config = dict(
    d_model=256,
    tie_embeddings=False,
    parallel_block=False,
    init_std_qkv=0.0384,
    init_std_o=0.0477,
    init_std_up=0.055,
    init_std_down=0.055,
    grad_clip=1.0,
    schedule='wsd',
    z_loss=1e-05,
)
MLP neurons of a small language model. Each row is named by its layer, matrix (up: input weights) and neuron, and shows model dimensions 16-111. Each number is 500 + 25 x the weight over its row's rms, rounded and kept within 0 to 999. Numbers have three digits each.
A block is one neuron, or neurons of one layer that tend to fire together. After each block is what it responds to, as a language model described it from the Wikipedia text at the highest values.

L5.up386:493536527452467515512502483535480511493535565544469485541480523487487478519506491546503486474517500479471513506510507497500502508500492545526543451546470476479478512516483497523486536479462533499567516494489516452454471499463556514491460490499505442474526514489522496452505477523519499479
L5.up556:474547487502502486535525523479506510463492516483516493493497481538505506497488471474506517481491530482506534512538504476580555476500488516507514495479505532552469507503502491513447471508562495480467509484494546497527498490512479494490455510470511496487500490494531475468477503519523538483
L5.up676:477546542508502466505459457472504460506529497486535524515513533482498504493522477477512499481540505491485534498547464501479527516510471482492506465490505515507484494555525480487527485511507511460525492491499501475524519507471499509458454532538508503478489517489497513524467491526519489467
L5.up685:473539471488482528538468503471508484470466502452522506495504534492480478521440551480488495529490519517544501513550513511518530515512467458486478481554521492482495525465492503515479519507506494442477544515498500521549580499480484486499519524529494475492494499483451504507489516517468546440
Responds to: Middle pieces of common words split into several tokens, where the word is already predictable, such as inc-re-ases, im-me-diately, ac-co-unt, and re-ne-wed.

L3.up235:518515499478493480510501508481460509476482526481475468511490459504516493462552510509485533511473484503459525475504516520522450538480482513491508477527422536522509541518545497459438528508521469515490495512517552496516517486455486478495496500545487489544475455477526525507551536515518491571
L3.up300:518452517563510525487508489502484488489528432492526511472495529498495508533473535502508517520519467542486508493504515461483492577529489520531500526484507479489480541473488503475483501495453468491468493480501524517467462466485488474467520508511514504501532487484522515491518504431536498496
L3.up406:486465456481556496499480505489540493501491470527477535537553482460496515528454466512475495461538506514496530499515459495494483493544498500474529521563483504503496512487502482542491510495496513457536474501485517496481508510496514510473542503487563436516491487522519496540507481487526502490
L3.up439:497526495519466483505489528494484523515464512501512482467499501502549487495525507503499545481461479528528476500535488525454499536504526502448508481532485484555508498487489532494538507527461515502520503514523469480509509493518441487483510487564515499496476497532471520492473493466553481449
L3.up634:503496492514475422500453525532536533481538535509550524471495552538491517466466495506513500490514526518501519522490489482488500515488465475493485511491535486485486478524502519530492434507515487549511490516556515470483501510461434479493545541534504475543464474536476507465466502509502459528
L3.up696:521491530522534463520525501550549530527452502511503488476483474496511482532470487503480494487507532471526505475520504485492481505507480515512489486454500530502500517512483494491510494473508520523463530518479502490518481524475488515449500510512481475483466506533452507482522497444439486488
L3.up913:512503518498542503509471483494499483460498500508508493471533516486542520433478503506551479493473509516440485520498483461501492525481488503505491555511473508489520521477522544472470516483515512519512502504518473463526545470485520510520546511522508460530447465509535514478505498459501517496
L3.up975:519477493491462539470479484522539463541502484476484504494505525535510508504517504478476527502520479493541499511540515437494524471464531545474503501466495489519467503481496475506502526482527475507500496470474456511485552501469496490476512517515491480468499467497532521552545518493492506488
Responds to: Middle subword pieces inside words split into several tokens, as in terri-tor-y, terror-ist-s and mercen-ar-ies, usually followed by a suffix.

L2.up156:457514512488523504507440484551519505491519492507531512521518512504508525487504560474457494513484473485482491495474555466483470504470470521523478478439513521550493493476512451522516486493504523526487541523488537496523496507500455484531492505508506461549516533503506516514520508519476524512
L2.up282:499546505568467495468466485524480504481517507516502481516543512533525498501494521491466474493488489490498474531475487493513423507498494485499502508506530551530484529508503469485530490548487501509537539520513521471512527494482503464477460537507491480536471516509486507535527446509499477489
Responds to: The first two-digit piece of a four-digit year (19, 18, 17, 15) in dates such as born 17 March 1953 or in 1939.

L3.up142:517438533546534483507529500499505514500507489493505463540481494503499513480522540515483465471480452490449523480483480521487493527497467513489523517510525515500491542535564459526537524479486488527513516515514519458506509522475572495464514473514472468508475525514487475514493467492496514505
L3.up195:503522467489480470516513523517488485498485508478506535496482482471522479521507506525502476474516486517524476511526507432532513497504488531509462510496454527453494508472502491500445472512499508506476485519513467510541505519526483474492518531472534501491556494469533549459536493517512527490
L3.up206:493468532567489514475516507513531512488525499489483540503477475522531460514490490493555521456486471478501483489499480447516514460489501497488514535502495472516507509510479481478490550450498480463470520517495524515470491512492450390490479464495529473497498495495508487481486452501469491500
L3.up238:503492521525486493497522520517460501466514529516488478492493460521521501520455560517486498496486481498504501499501491524496532505473492551506487520466520523497492475470537518516553505500489467480515534501481443501572539507502498472462501492477471539535494479480481483497509512456459524500
L3.up290:483445514474496514462486532521479473520490524535472488507506485486510481491496551512488486510480491492500500511562509465477493529505468483459579477508523545489527492469463521530495510548511475473485530498483482483507542469510498516497514511548546498531518493472509521518534508523448506501
L3.up323:468483541497528469539495498493514512495498535480503476486499510492459464530506449449509527426511512493501514469501513485527543496463483564502529522514545471480474519487501495495480501449465489449514514511472506453449534490481475506495547530491502489541482506510505503508546496504497466506
L3.up657:481530558558518461492490537504514518489484484487497505508536502528493472530487519520485495492507486452492454467510477500466541500488491535507509497524518499503507481538525482498504495494475455503522527531501495462467525499471530494518473484490516466520505512506504485535545500427487507548
L3.up935:524505556513485547459487501529520496533499504479473558512494511518474523478506518499492507491513497453499511507509493518455460540486501522521525479487505458507535511512503469509494531526499509508503533511513502504517487500460460471475488505503525490501487464495518506504557550523500506496
Responds to: Verbs and verb endings for biographical or sports events, such as played, appearances, debut, born, enlisted, competed, built, plus closing years in ranges like 1975–76.

L5.up184:508476522489495521528500520544495522495507535497497482509502491491488504485539488464473499486519532462502524452522527545537480462493521486489501525549521476530500530529470457522542505474495528510478569526477489495452486521508522495492537491508493483523471534522472484510477498482501503513
L5.up507:522519508521535550543470525474495510500543487508493518483496501535491489423535494497524474494512500493521547524508509531510501458491451469502500521513504492548538461518469487527495495483542495503515561499503487534489517489466529494469489499525457501486492501460444509494521509476525491507
L5.up807:486524503457520461505520526473507492490569498486490503499474534506514513522532545523514517471508491514516477430526555525493487514480502503522509503562515511476454502509486485471512547496495474482503533506522529438501517525516514520484514502554476500500549500496518509474488513480492467478
L5.up965:456502495509514471519513520516513510483508488493516496507547505516529528495487523456525481480443506489505487490500499509486503512472521511489486500485467559486487460473460512496492502510504492540532503473518452465482518521511540525491519485500516490456448510506486490507498452462499511512
Responds to: Plural suffixes on common nouns, mostly -s, -es, -ers, -ies, as in spectators, factors, localities, plus plural words like men, people.

L5.up485:485529462513500448518509468528486542484506500515477493505469484480451554483493534481517505444488469500508518522498527485495490471468490477521457514541507501481491459492478463519487483483512487457483520495513528517485531519461470503503457471511516481473508504550519486446441497494475513458
L5.up653:522456522507534483489525471508469533460524527479475503490530481500471484515543505514547500474465495523506466450493517531467516476516473509509488543485505478513536482497465524473518501488524481502504556526556517541471520504472543486510505465503498495528486499510501503495491456499460524558
L5.up714:499500455455514440496585509472471492506508494475476484503465525500454512467548489491485496479469528530494489512526505501516549493494425511509473484556479526502514473473506522471508493468463544463510532518477535541501480539451490448485507542482491510473470525487473534444486511483461491477
L5.up1003:464478473526468452461527496501499467495467515501467479478479519505492536493520477492521502479494493523508490539489506488476493518484468487511434494513494502518503487493460445498531488501480503468528507485532518533482433522493484470489452500529491496499499476507497485497492461511486530434
Responds to: The conjunctions and, &, or joining the last item of a list or pair of names, such as "Cuomo, and", "Filatov &", "painter, sculptor and".

L2.up118:519518511509571505511465493508509526501537515512527515505535480537507474515510471517503513496473519465492498497542500504488524502481469485503483511464505537503485523523503482503485489499496504495537479480492476472496507464517510512486505486450532495503485498442468471504512480453505480479
L2.up636:470520548482501514482483497513475484521510535484503470461538514533487514496492443499490497491504490502509540514513544542454462457463438520484522518442514516474495500544485534515491517446457497468501525500515476550502492519509511493494501500519499504471493491489453486500484461542509504559
Responds to: Mostly the period after abbreviations like St. and No. (St. Louis, St. Andrew, No. | Title), plus St/San/Saint beginning place names; weaker on scattered mid-word pieces.

L3.up130:497502497542450455542492524495499481500528489514484485507470503453483519453568481457518498496505472454532525570531523507495489513481507495540460488472486482516471512504528480513569507496502473461505532481518551496509479490554532487524507498480476545464495480486488497495515513488477458542
L3.up140:462471538519495499493488496484534544495476477528482513517469570549472485488510489481510506505456524495512501523549489503513481511518508518480501521493518494534482507457486492496492484512500526472470500534572514504463498517527479481517454492455498472513489540477526517481470489460489557512
L3.up149:487497472538523464532524555487510473480473492528467483503467526509458458512544509506509512516473532508491494553545529454534516519461506513503494470498464493501538494494486470486517480445500488462461502495531522506484456540525509452546457490441504479503505526513476501508469500517468519484
L3.up362:519503494504467526517512537539486519514450471496499530506497556486496482498441538498515540528517520514530541530488503509492519476468478487510507492512479457477483474486463503462522558484471501479501535528525505510485507502554519480495475478504491518476473579512499502557486511524445544522
L3.up419:498493501489455525485484475507473520509484508515520525480477476534507484492522472468492487515529516509485523518468549516516463525452548484510503499507460462490475498494512532488491539497509449483520522449464503474508522537481477501504519509477505499456466532498469516492460525466473501496
L3.up547:475549510500437497466444490530504502464503529540473465528499474557461478464517484532513468466490489486477459486509499440504487469510497486528457493541520552537525520490505517483503511495479515447504484501498508442494522506478485517484499473486504519496482512483519506474501508483509486492
L3.up679:486528517511496508531495520485475494513462485523434464471498520534456518492491433474509499468522492503540472505495532531497482482525503462494452503561511474474502514481482486458491466538478527464501497523483521511523493476513502491483462489503501542474487532516479536483482494472509565526
L3.up863:515505532525499516502521482513473496484470528499511520469513504470524502500479464498541480517492532487514513473518535501438538481523451492479489505502467474511442534489498469512475507523500508501513487520472480477526496507456496504429487525517528535488499547542534501463510488528499454520
Responds to: The word "and" (sometimes "or") that joins the final item of a list or pair, often names, e.g. "Zhou Enlai and", "burglary, and".

L2.up653:552537488529523454500461446517509487463498566494493487526501476510493464483505538509464510509494500500477526485454464513511517483467502494525509512496480438499457474457502460494475489513485506491500470479526452474493486498496500535511517480541491506507510509451502485478528503476556529531
L2.up781:546501505509526509494479502522550517475492488496505513431537501484501512517518487542450466496509511516467461548510509491549514425531482529512547500481500493510472470535493521475546493462539519519523483494476491496495494447481490504524464508518527494493514508454513533489489477517485500511
Responds to: Short middle or final word pieces of common words split oddly into fragments, such as cri-me, prose-cu-tion, pro-fe-ssor, Succe-ed-ed.

L5.up345:515466498486486484495527521508519464529528483464499508530506519540504511485518553533509491486468515501482485534481480462490482501560514516527499479500524456516516515519498495505512537490482449523432495514525503511513522469504489507484493502486508500500526480495517472503511537492471513470
L5.up441:510471523463497514500514488504486482496516475512465493463481466494530505527504546541545485481493488535485552442532517477498487497506506463537521559474493505550468535535448498498528496533473470492472492544512467487476483505480515493444536517490512443467525473510490486498511478469502494490
L5.up531:447503534502478488532487511465524487502517511476505512536517493506523473504479513492485499502520510520480492444501492488492462508509503557503518523441504434569457514512507521543529472516524464459518477497509524500455461485524474509476514522515479533473512494482529465518513470479514508519
L5.up835:445486493541453500441487507484522473504501492511518486490494519504512518506476577508541497479517494503463514508492491515455480539487537493528514503470543476523457520480498521481458557512482467491512471471503510454476487502451487513467497488494491498488479471493484514486538482484500526471
Responds to: Final token of nouns naming a person's role or job title, often split into pieces, such as chair-man, profess-or, direct-or, produc-er, president; usually followed by of, a comma, or a plural s.

L5.up677:511525494464511480495492510479516515546499511541478474446452485516501529466473520549465528465528473463482482516490515508491485491519536491538548515497477545513499494469511521514472503467487507485480481500482507500483473493492543500505499537493492515494472463502429520514524501499499501519
L5.up778:474510477500452504483523512528529535504484516497471493510518484492476531515475473477497478520512515499479528501503471495521521458504491509497481494517506539474516495504497566503484506521522560490503464519492517423449511507451432479486494502514475455546512466550510466532514459489488530505
L5.up845:520542487518550454492518477496511485509479535501521516508481455523505541531505478502479491487454511474535554518532500537523516485529482536501498486527471492506497474509507486522497531493519498498492509530476544481506488507503539495500561499514518488495496476497476526479520498504478526487
L5.up975:527511490534508515508499467448478536486507475552495466498500511482478515474479531507506522499530526466466521528520499484508468439486499491515508483512490481528500490521472459517539522466497515484517451463491530493482490504508456478500547474521488521494467523496462525442501482522497502505
Responds to: Fires on the first piece of a word split into fragments, mostly the prefix inter (interpretation, intermolecular, interior), also Ch-ine-se, ma-g-ic, per-ception.

L5.up16:522486512497500492507521524475460477516475504487496483487488522478495532527475449518466542512526508503519498485515544549506513470482519512489490499505533479448477471531491490498501499513464530474501492502467497463512518500488502524514523501526497516525475515532508507473522532503497498496
L5.up30:532484510476592481528484518456499468496526511494507489467514561535509503491541500495431507468562477488504515476522483516531487531519509498501521511493510515505524500521524486502500500497517497502533512508515454510506428518507511487512487543498465514500504483513506489522511536495481512492
L5.up228:486519509494511505511516496459511520509548482506520515445478483491496473503486527465444507531530493520487528531502516528463503467507496484495501467520484503499539497508479500529489499468475514508505524505509468479491477482495468533517499512511501487460492473537507481513478539495481477468
L5.up278:520468481489496495508486483554546460498500481539535490445516532468491535478509499511499523458512505534487485537493510502540511502529480515525476470467530507501473457503492478497510526503525486528551517498487517502521520479465533473490485536502464512531458531446490526497499471514488500475
Responds to: The apostrophe of a possessive 's after a noun, often inside names such as Women's Club, People's Republic, or stream's; weaker on first word-pieces of names (New York, neighboring).

L5.up409:511517512526492515488451481504505502507462486499516519498528467502496507487479449492544508517514525499492491507518529503487511468532466466492458479520511545512507503469492500517451574466493485467497528511490500544474507486449442550515510523494476461511513492501506480522495513499481484495
L5.up634:548502482492515483472492522529489465554492485460422510559535489496522518482503497495483518497505516498479510559478507474497509533530476495541489503518499528491546532494494483497492512503512472494535506498508505498454492467481500510534506517495525518523504482525540475486519498558500500514
L5.up916:523485470512508485451498516500496520503475520497503483490496458485487517511521451488520492438541484495495488479500487517456542510486508495478490456510506471537535511479495524503498550515520462471532512489535540481496490518461538498490480525529497532482552493547533521577530487502549495529
L5.up971:499483461499500498475581494498484466513466523487506527486510503549488484478453473540476523479478482465468477548498528511495522497503476495530474469537481501477483539513491494527520520523559459524529476530523477490523468515496507503490500522498477491526509515510546502484509499548517544557
Responds to: Final piece of a multi-token proper name or number, mostly places or years, e.g. Tenness-ee, Missour-i, 18-68, Bos-ton.

L2.up96:530496551496536468489499498489525458548506481485474512483508486474534506479512439497501497475503494472506494487528519489481490472499513514517456541497472489524570498460480477491495500505474503490478495498468509518485508504493491495513501544559521478480473482549490511530509493489513486489
L2.up828:541548483525501538472508485519505527473466483480496491547515466467485493506497488500536465456503512492496498528504522461458451488469493499520508545466492480543502518514483493568508492552499469480496507494494442526514509521502501472481479492511485475495508517498492523487484513507503537458
Responds to: Word-internal subword tokens that continue a word split into pieces, especially after c/cc, such as inc-ident, acc-ep-ted, indi-vi-duals.

L3.up27:518503502547461493490538485509474535502521524511448509517510515463473485488513495500483530497505509554505487491524470480468487501528517499492488546533506482533476493486529461482542504493549518498491469520499521482517493487487550477473515467480545539501464540493515522482515518451514483496
L3.up136:471491464541489461486532476474524462511507532526492505477495508485489522518511503498498529469489506468526470508475460527501495489480466498445512526490497481491571499498557493507485506484470489483511485524459544463488552488494539499533535459498471499494475474483466529521511471531495507518
L3.up345:505508532501487472484490447545487464457501499498489483503512542526492473476552490476507492479455530519466508486478454508461503508520442541474515466494516514528531503472480485496528484511493517495487498499467544459488513488493521497542487519526460496500481495502509486548520480521471497498
L3.up538:529534498524518519495453509515462488512490502485530500498508526519502484493460529501510480467489481525468490530493486511501540502496467523539497530501495498489548513505482549489533543454503508492510458533460492540477474428511483533536489516505515461510507513510495494540519477481505471508
L3.up722:513504503521499498458505478495538496488501524497488488490477514491550459472531513460529542502450499481504458503513501514538507481464470522463461500526502496559482486509473465484541522515512531505504467494495519499525531441489490514531503523534496531473535520534521536513522493502543474511
L3.up745:521483534490528487493500499463546486481543472500485488509491495516532496495460480495515482495455513535508489509529526514528526536493500477490498464512530514473461456491452516503471527479536531506478536532511481516493491453546475490534481462494521494497450520511475502489507489500499471503
L3.up969:517545497523514464519447518484533490477511448517494455493491484483506487497498491500467538536468459475512512493533495484568517473502506483506488511505519518471493506481527480514505487476509522480483464512509489515482508492516564472537497527538491501481540509491517515502474473486503542538
L3.up1002:516525486479519461504465474539496464473503567547485501500491500506554487535518523495526501514498491530490484512518482477497464485489510514509449481489550490520516521498517516428505487504517523479487502551505513509509546535497556541460499497514496527548458506528466551559481499490490524506
Responds to: Final or middle word-piece tokens that finish a word split into fragments, especially "tion" in constitution, plus "ce" in succeed, "me" in immediately.

L2.up167:490518512484465498510516514518488489479498567498505513464475541512515487432517478541526539508486496486502529531518479506530512458503512503524496526509516463534522491505529495481492518464505509500546517507517461479498477531540501489495521476504490510449490491507491494508490493515499487511
L2.up356:507553507518498509450461480490545486498481524483517502440488473516475536519545517491495569502474496499473514541517526549514505497504487524537514453474509537523526434495515511456525468517469519501500537509491519454511519519531493482479530516487495473496486480481478498503485493535474560522
Responds to: The preposition right after a verb or participle that opens a time or place phrase, such as founded in 1962, began in January, and renewed its advance on; also the final s of across.

L2.up494:493522502537555524549492504532470442512522476524458513502494500472484483453506471513500524446491528516512504505518504513457498476503440544482473493528504513525511522490507512455461503503534467491534485485524515527552502492477500504529515517500491522513489485468536481493490496556447480497
L2.up685:480512507527498462511493482497502498499483513534471474501513509485493491485458510501496465520502485487533536484530498497501507501491525564514510535479463502567543533477521512527515547500495483512509511473464473499515478492492508476551484574473467502472509499478508531492520505505531532479
Responds to: Opening quotation marks right after a, an or the, starting a quoted descriptive phrase, as in an "impartial" or a "dream come true"; more weakly, mid-word pieces like im, li, ell.

L5.up78:515529553498417494478507471503507440480532485519534499504511536484476448459466480512519541453510482508466506536513497509462478532463462476504514497520502531514555516472507512478487520515494500475468509532506508491495501514484473470546502443460509484528519489492506509487507486554548496478
L5.up139:536487482532486496495524481489495480541504484520481457503478478492509479483499533518521522492492495535501521489478497495493483486524553479518519532500524549509528493452520521527527491455491497509560522491520500469494464447506523476481510520509507505558511517480511487481500495538465482465
L5.up378:500468562437513506443506533525527499557488513522499510451480507496478496495551476549504497523516496488467539499501489504497543506512523541546498487500484508508491488505507494472544530487478474524482546482521529477508534514495506503508510508516473473462503469480504487537540531507511482534
L5.up477:532508496494485527482495479509494501520485538483536506537469527509526500492483533506503488507485490494483488490476546493426485534498456539531531502506550470557520472504500502489519542512500498515489502484476527402525531499500528539509534515459472481521497520524504506495542501521560478480
Responds to: Tokens partway through place or date expressions, mostly in biographies, that predict a continuation: the comma after a city ("born in Cincinnati, Ohio,"), the dot in U.S., state names, and year digits ("1950s").

L2.up62:506516490490516471530486497486499549526509508565498483486483529511494532523497453520481499509506487495482516485519508481527480517487476537481516451542513481495516504485456511503542486500495525469531505514504485476519500486521483542507526486431523492459506502489478510498483456492524497513
L2.up383:489446533497493499504480528491504491472487511466521540475515472520479535475472515498536475511498465513488506503518495514514514484493471513517538526525505476457539514509445518506546491567496506494504514469468486472511487472509541540505495481497536494529498487479513532482483467546500470515
Responds to: Fires on a word-final "s" split off from its stem, marking plural nouns or third-person verbs, as in channel-s, seat-s, send-s, allow-s.

L5.up399:572505482507457481490483523513526524528467502466559489505448536465510497505466482487458466513517554472519508519550540517500521500500514517505501473459524459511469508498467516480522501528553557488484530474528473459530511494485502508524447516495531514516498482477472505506514499485480493543
L5.up630:481519525454511500504508444528518481498528528488518520518503519490531489460480516483525453520473573473500472505463532521510527500519476497528517536517512505500469544509484538452499525535547481486489510512545549494520479481539544468478487491497471472513501507464487512494464517500452489533
L5.up811:485499537525509488465526474472519500524510521474513536493471465482471525482499540485510500545500513491537514477492542525497520452479463436495477517502533511508524474509516531482519487523538514500540516536493505480533440480560512520545529497502486511466471493477468490461489478526526529484
L5.up818:519514524508481453457514488469529510515477494495507519458496491534525466440458517533481514508525479484542475513478519516511525508528568503524481475555488538522485489483458473491521523513520475504494532505515461485493499484525499503517471497473498540473539472501518500496463500536454531513
Responds to: First piece of country, region or city names, plus commas after a town before its country, e.g. A(ustria), S(cotland), Shymkent(,).

L3.up29:494502503474494509478527489478494494531526502488503530515462528508503464487479506494506495514485515473529485524487459505501530502485484523499499498493482498547492474515509506501549490465512518516468514532562531493481477523490506525452540504516473474510491517530469491520472498534561497459
L3.up166:564465528446444508531501511504516493534507456489515490523454528523501441502516515490555492500509524517537504501572497478501496504520475486489489504453499562528469497494498532496534498525510500493494508525501503511500521466476505536520517508512529479482537461539510546499471480482540493516
L3.up189:543518503571489508533476534480489517577534444473525465535518500515459489504476495503502503507504492485507498475529478490486492522494524475525504500477507534473503515476503496500510529478490480503501455509504502504519535490482476499502475521517485461471490527521479519509492501525498477504
L3.up507:523507487508491505529529536498462484485490484475524536510466507534462527506582545479525550516465476481517453511515529481515501510495438492539515513519511489507499501456488515492516510488498532474464501513548491550457485525490499512486514477479470479441494499492501507507492468484499495522
L3.up552:487496484512519493524516487512481456506504495513491511497470526514487505491522566502486502465516466485553536523511496533508510508474495505544527462496513506521543512513491474503526495483548534499480466541533493500495478493470523524488520496538430441455507478495492530520474499481519504448
L3.up690:515516485489507510471493508501481535482512478540511494524529530553493461510485540471477501476518475508476527458554489530496511548487502528506516498542508490533495504494502474493532435497504493450488515512523493508513509535518526467478530521518451502508479509524508541505490516468497517517
L3.up967:487526501488499495529436540471490519501526501526532489491529535467478480545566485475563536516480516488544502454490495463487507519542493519506520459493489499494472540486498520491533510474523486495491476460539540509468522481503494508516523473541493519505471519508504506497503457507501470441
L3.up983:494474504509444474521465516492480498498490447544503510493520513519469436505466520514480471504475474482565500469502456530515526501519487506516492492516487501541512516512473501466495497496501505452506499510510528461529532482489521486507500478504480524452494526492497509486500494527505507539
Responds to: Plural suffix pieces ending a noun, such as s, es, ies, ers, often after other, three, many or type, e.g. countries, members, cultivars.

L3.up221:533492515518505523507502484497501515496549482503468456482508485502544559470483491476490480494495497501497532491504484500507485483484475548538503505526512543475470478495468517494500500516541515499499500544508530481463484475493499532472495529515495483515530459478492507489540511500494496515
L3.up330:556488497505497483493492529522481499556519462508515437552485559456477513485493544528481486507518463506477462516520514493509524526468487523532500490530477527537493531552510514493488517479483487488508484533525504518458530522505537501493488510498506488529494472494467508468539504494442502511
L3.up372:471493528480533508447496534472484487454475533522507484518464508508533516487509477499538499509512510477466493518479488530511488499546503543484454516474486548474517562460527492481441507526539496469507507487501502482508489505510526532505459470515482447494501506493563455499522523476495531502
L3.up577:502507497530534538493474478516529498510508482490506480457547499528509505506475474468484506490491456487463478530463489535484532547481467494566543512505460542538492498509494499484513510504515486500526486474473537503507492488486486534489520495478510512534463447468568485498546513524487489522
L3.up608:455543464555496529504521490489439533495502469503490530451484532472511504498461515477508474489519509521538505546482459484506492462500480498502511484530514486555468513507474497489483509514509448512475501524453500498486523479475523449510470492494489531458504518499479506510510511536523526456
L3.up668:505530487491494546507492510511489550500489480492508521518515491445514534511500468493479498510480503503524501514471513491500478462496499479473484518516525510497479541470477448500486510424507513510464521511499525513527476499507546487514474487510499468507456504494483507512530501513524522483
L3.up822:478459481519535501540532505476489467456501498491509485516544521513467508529489525510498505499476499515486462500471473514489557485522505493521489477500525479549535476455445500514470512497501504496516500535510508428522505472488495499477504536520489462530489439494492489495493522537560461494
L3.up961:454500482489552457498498529486503529520521454509521548481515496526505527524489485523513442492524495452459456521506489504511507488486467514480482461515483504494515465479537489454544492458500497491526488485517487527457513456447479508512504523439526479546524515487466495495511488444492505468
Responds to: Year numbers or decade digits after "the" or "in", especially sports seasons and decades, e.g. the 2023 season, 1920s; weaker on word-piece fragments.

L3.up67:482508468477462497529566493534476490498496448501548486469513453522474484465472465470448520468517485542532498499547506502532521478471483490482533500558470452516540483531472505487518464479477466461526496512508460502512486512510486448532522502532526493500501544517475520468492514491465521468
L3.up76:472506489527489443480457523518526511490483482518523500471457473554476525512521501461491493522505504494474479511482495523532575556521514580473475521480485498522511510515510537507529522482474488509496483522471521503523473524488471475513502525482463471507491501458491518514502488466473465501
L3.up178:537487476481507511526542472544513456504490456519496505469491468473511527453511491535521523471516505502482514498448486499527485472452485504521491503491512497496514444515510476487475517556534512536514509494522475476451491509492485528463519524473541475479473489493493460467491522477520498475
L3.up203:545495517533520497535483499444513491482488484536487471479560496500515558493504500519496477536541459485522480438540512481516513508515503501507464493520497487533494481519527534488566526508529463480511492541505507533518535523480518488490544465513477482510499519506509501513528546467458507537
L3.up726:473485521491462474523530509497452512498466508505501526482526505520431473503515460488462526480547530482531538509475503510531522465483480493450497515489513517477502480493479497479534533471492461484505474510517461482505523504506546492466466486497489528481460511500472521481483490475501516514
L3.up801:506524492513503514518552496506516511525491451494469470520495469516526487499514466504460503502446500516504465504519500494493495525534514505521498540516557492546480502475500533463460469506488482499493507519530498487517529494501484491517491487511512478503459521527466511517511521473445484540
L3.up862:515507534516474501512546443506487508521490489489544488477500470510540476466453516506450493499533494565502514517533485504507484490474533489471493506459530436535524481508522482559511510516543531479518499513484490525484490503522530477489510548460501517532499504502471491517496496516503481534
L3.up960:516483472508476496563532484493515491516479467524454504532474502482466491494492473485475534505483510494540503479501517455495528488496496540493530516492464532498493470515480524485499504493481561482536494495503523493464537524491501517479541471506487501457471503489500501493470513492512531503
Responds to: Apostrophes forming possessives right after proper names (Walter's, Steig's, Texas's); also commas after names and month names in dates.

L2.up500:542516490524516529472551516502492526477492497503488487503505463501469434504499471503455539498523472479551504503489510502511499528500528481461468549485487492476538503468525479487465493448507533508495490464511517471478496526490526541505509484522490502508497522496537527537507492487493486484
L2.up1013:505490507540483499536510499510479529509450502494509487468435485486472483501472511504466551541486521521508491512464492479532509553514522499476484552514465516485520491464500473456488498495505496510478482466482484478486471524484511488535513486485498510502496556475497546497497500519483519505
Responds to: The first token right after a proper name or noun-phrase subject, usually a verb or verb piece (re-, ex-, wrote), also in, to, and quotes.

L2.up633:456526508556502510479478517501470488463499550482503459505527488514499509456501470523485503543482502460524546479488536483489526512482492504503434504549476505494476525534465512446500501502471540503523516494470462494502455518476532472505474528502526505475471496503519514532488487501434514481
L2.up935:511479511515520512490465520468490495475504562489461485533495514494478500475468491482540495458522520508481502466539489487498466481509493474490469514533508510516463466549477519536487496463494495449510487486486453483535480510446540509409501537538488505517491527528524466510488493474482496488
Responds to: Fires on tokens that close one segment and open the next, mostly "and" after a comma, also table pipes, closing quotes and colons, as in ", and continued".

L3.up165:493467471499496530479502512483497516524505514506536482496467480482496513503494547534463507512514507517569547517494492506493528499480492499535456481514512506520503504519510501527481483484488533495476472503495514486467519555501528450499488440483519501543494452516494473488493479536530504475
L3.up229:492501522512478520469494489479521484465508564503545440466501474493493516526509499506519443514498481512495496482507538526492512481551498519480528503462477492475493505549528487494496522508477528507486518547504516470496521536478533435490478500476507529516535463514529477500520450522531496461
L3.up539:491512521513517481488469485500505511559501537523571493516508458555512492555498507520459515531539519501511514488490519499502487469474502494507481495506493530500529493507496502538442530521524515497483530486517528509504531483475513507530490508495517522470509512510476476519477499526457529481
L3.up549:498520521524463466510492472483539508493494496493520499519534537521479516508482515530497500463496497505543522527498500475499511475479528495468520456542494527533493502492522526488487485523460488486523521529549495505489447493465473541489498469528510508475509484499455503505504476562489492492
L3.up572:526500465498480476578487519505498488531501502448505515476510511472521508494504506537493533475496488532504495520462496540470528496508513486466480473472536465430513499557547485482542505521477518494492506508482501504465505501454497455503513549504471478527484512476514504488493506495556506497
L3.up677:470467489475504495481523546506496508507485498478558486505471500485539569481510498471508493494495501517512459504516524575462497457526486505486474487501485468508459491485511486536491530514462486502473520481470508498492480496461537515507472464496518520537492449468510496503529492511505503505
L3.up728:506510504511491493473504529498532490526469480505486485509475462507509538485513527492487521520476478502513527492484483476473482456540480502535550491513490494506528482492486536496515548510487514482502505492487504527488465531489527510501508546489511498480488501523502471554523462531471472516
L3.up746:486522550483510454509533537479516519540523522476533468498485530469466503469529510502530524464461457530515514517510496524500502516466482506483531524482506501532455505481528502453478532488466484474467535506548503496471475498506477533510506522496490482467532476465500509479465499520553499510
Responds to: First capitalized word or word-piece that opens a multi-token proper name or title, especially St (St Mirren, Studio), plus South, West, World.

L3.up155:517507488546524527526528481491494472522505539524518479505512473525476483517477519497481504464514533498490485489550484489489491539487536527493521521509499485484527499441446484548530509495495503491502489541474514485488462498465492532543502503477524539552532501514498426494474505492516473498
L3.up314:519514449517482466475456490478457533495481527519499516530514483542474529506520525522461515440476513503508459472498476514481539575490521497541519529437514515491523536482460495489525513499485478524522474486518521492532437476530488519522510502514501455506503491560522524511534477478491463517
L3.up432:491516511439523498517469506443522506536498522508523519448467447518498486481498516492462528520512545474509479515544491499512501504502479523537523491549537546500533559484467491514508500500470487513519501465501494446493488456485469520484456503504515488523488494482499475503460522539528489524
L3.up466:488518436529487497522525523494486527529481492490522512478524485489491496491522471489488558513475475480485473531514509535518496471498532511502536476472501529513523475493513521495526483504470467511500513503489505464480501516513524499479528506463462508473537483491513495483471446535459478502
L3.up520:508513523524495477495523488513479477515510482464509477515521506505486513472527483502514524446473499514520491519488501487537525499487495507506509501534468526521454473489489476497437505546504476537525537465468499473493525461505482494475491506507498504523493504483503467491530530499468545536
L3.up570:478498512498459486531506472481531497554533516510494508447519442496505495509494535498494488492533511473504498487494484504475505495499495476510533508501519481513496490473432470528511514444504471510495501520510500476505532474530491491504447449475551511539488459482503512501507509485519501485
L3.up891:483517510510495527516540530444552468535505493538496462508468510526488458528469481486445457469533516472512537440472484504499498574488517468509525507522520487512523441475482467516571524474504430495510517556462524519518503530521517484495504522492483508480491491513510524491538505505514482511
L3.up1023:502482539497484508525484479472507461525478549525487473448506472526533488481548556510462536480492499519499506524504499525521505555482534521546502501490506461541498498478503483495511484499506485515505527490524482480509476494519495461500501446478511527526514487468462487469527491528474501501
Responds to: The comma or preposition right after a place or institution name ends, as in Detroit, Michigan; San Diego, California; University of Leeds, earning.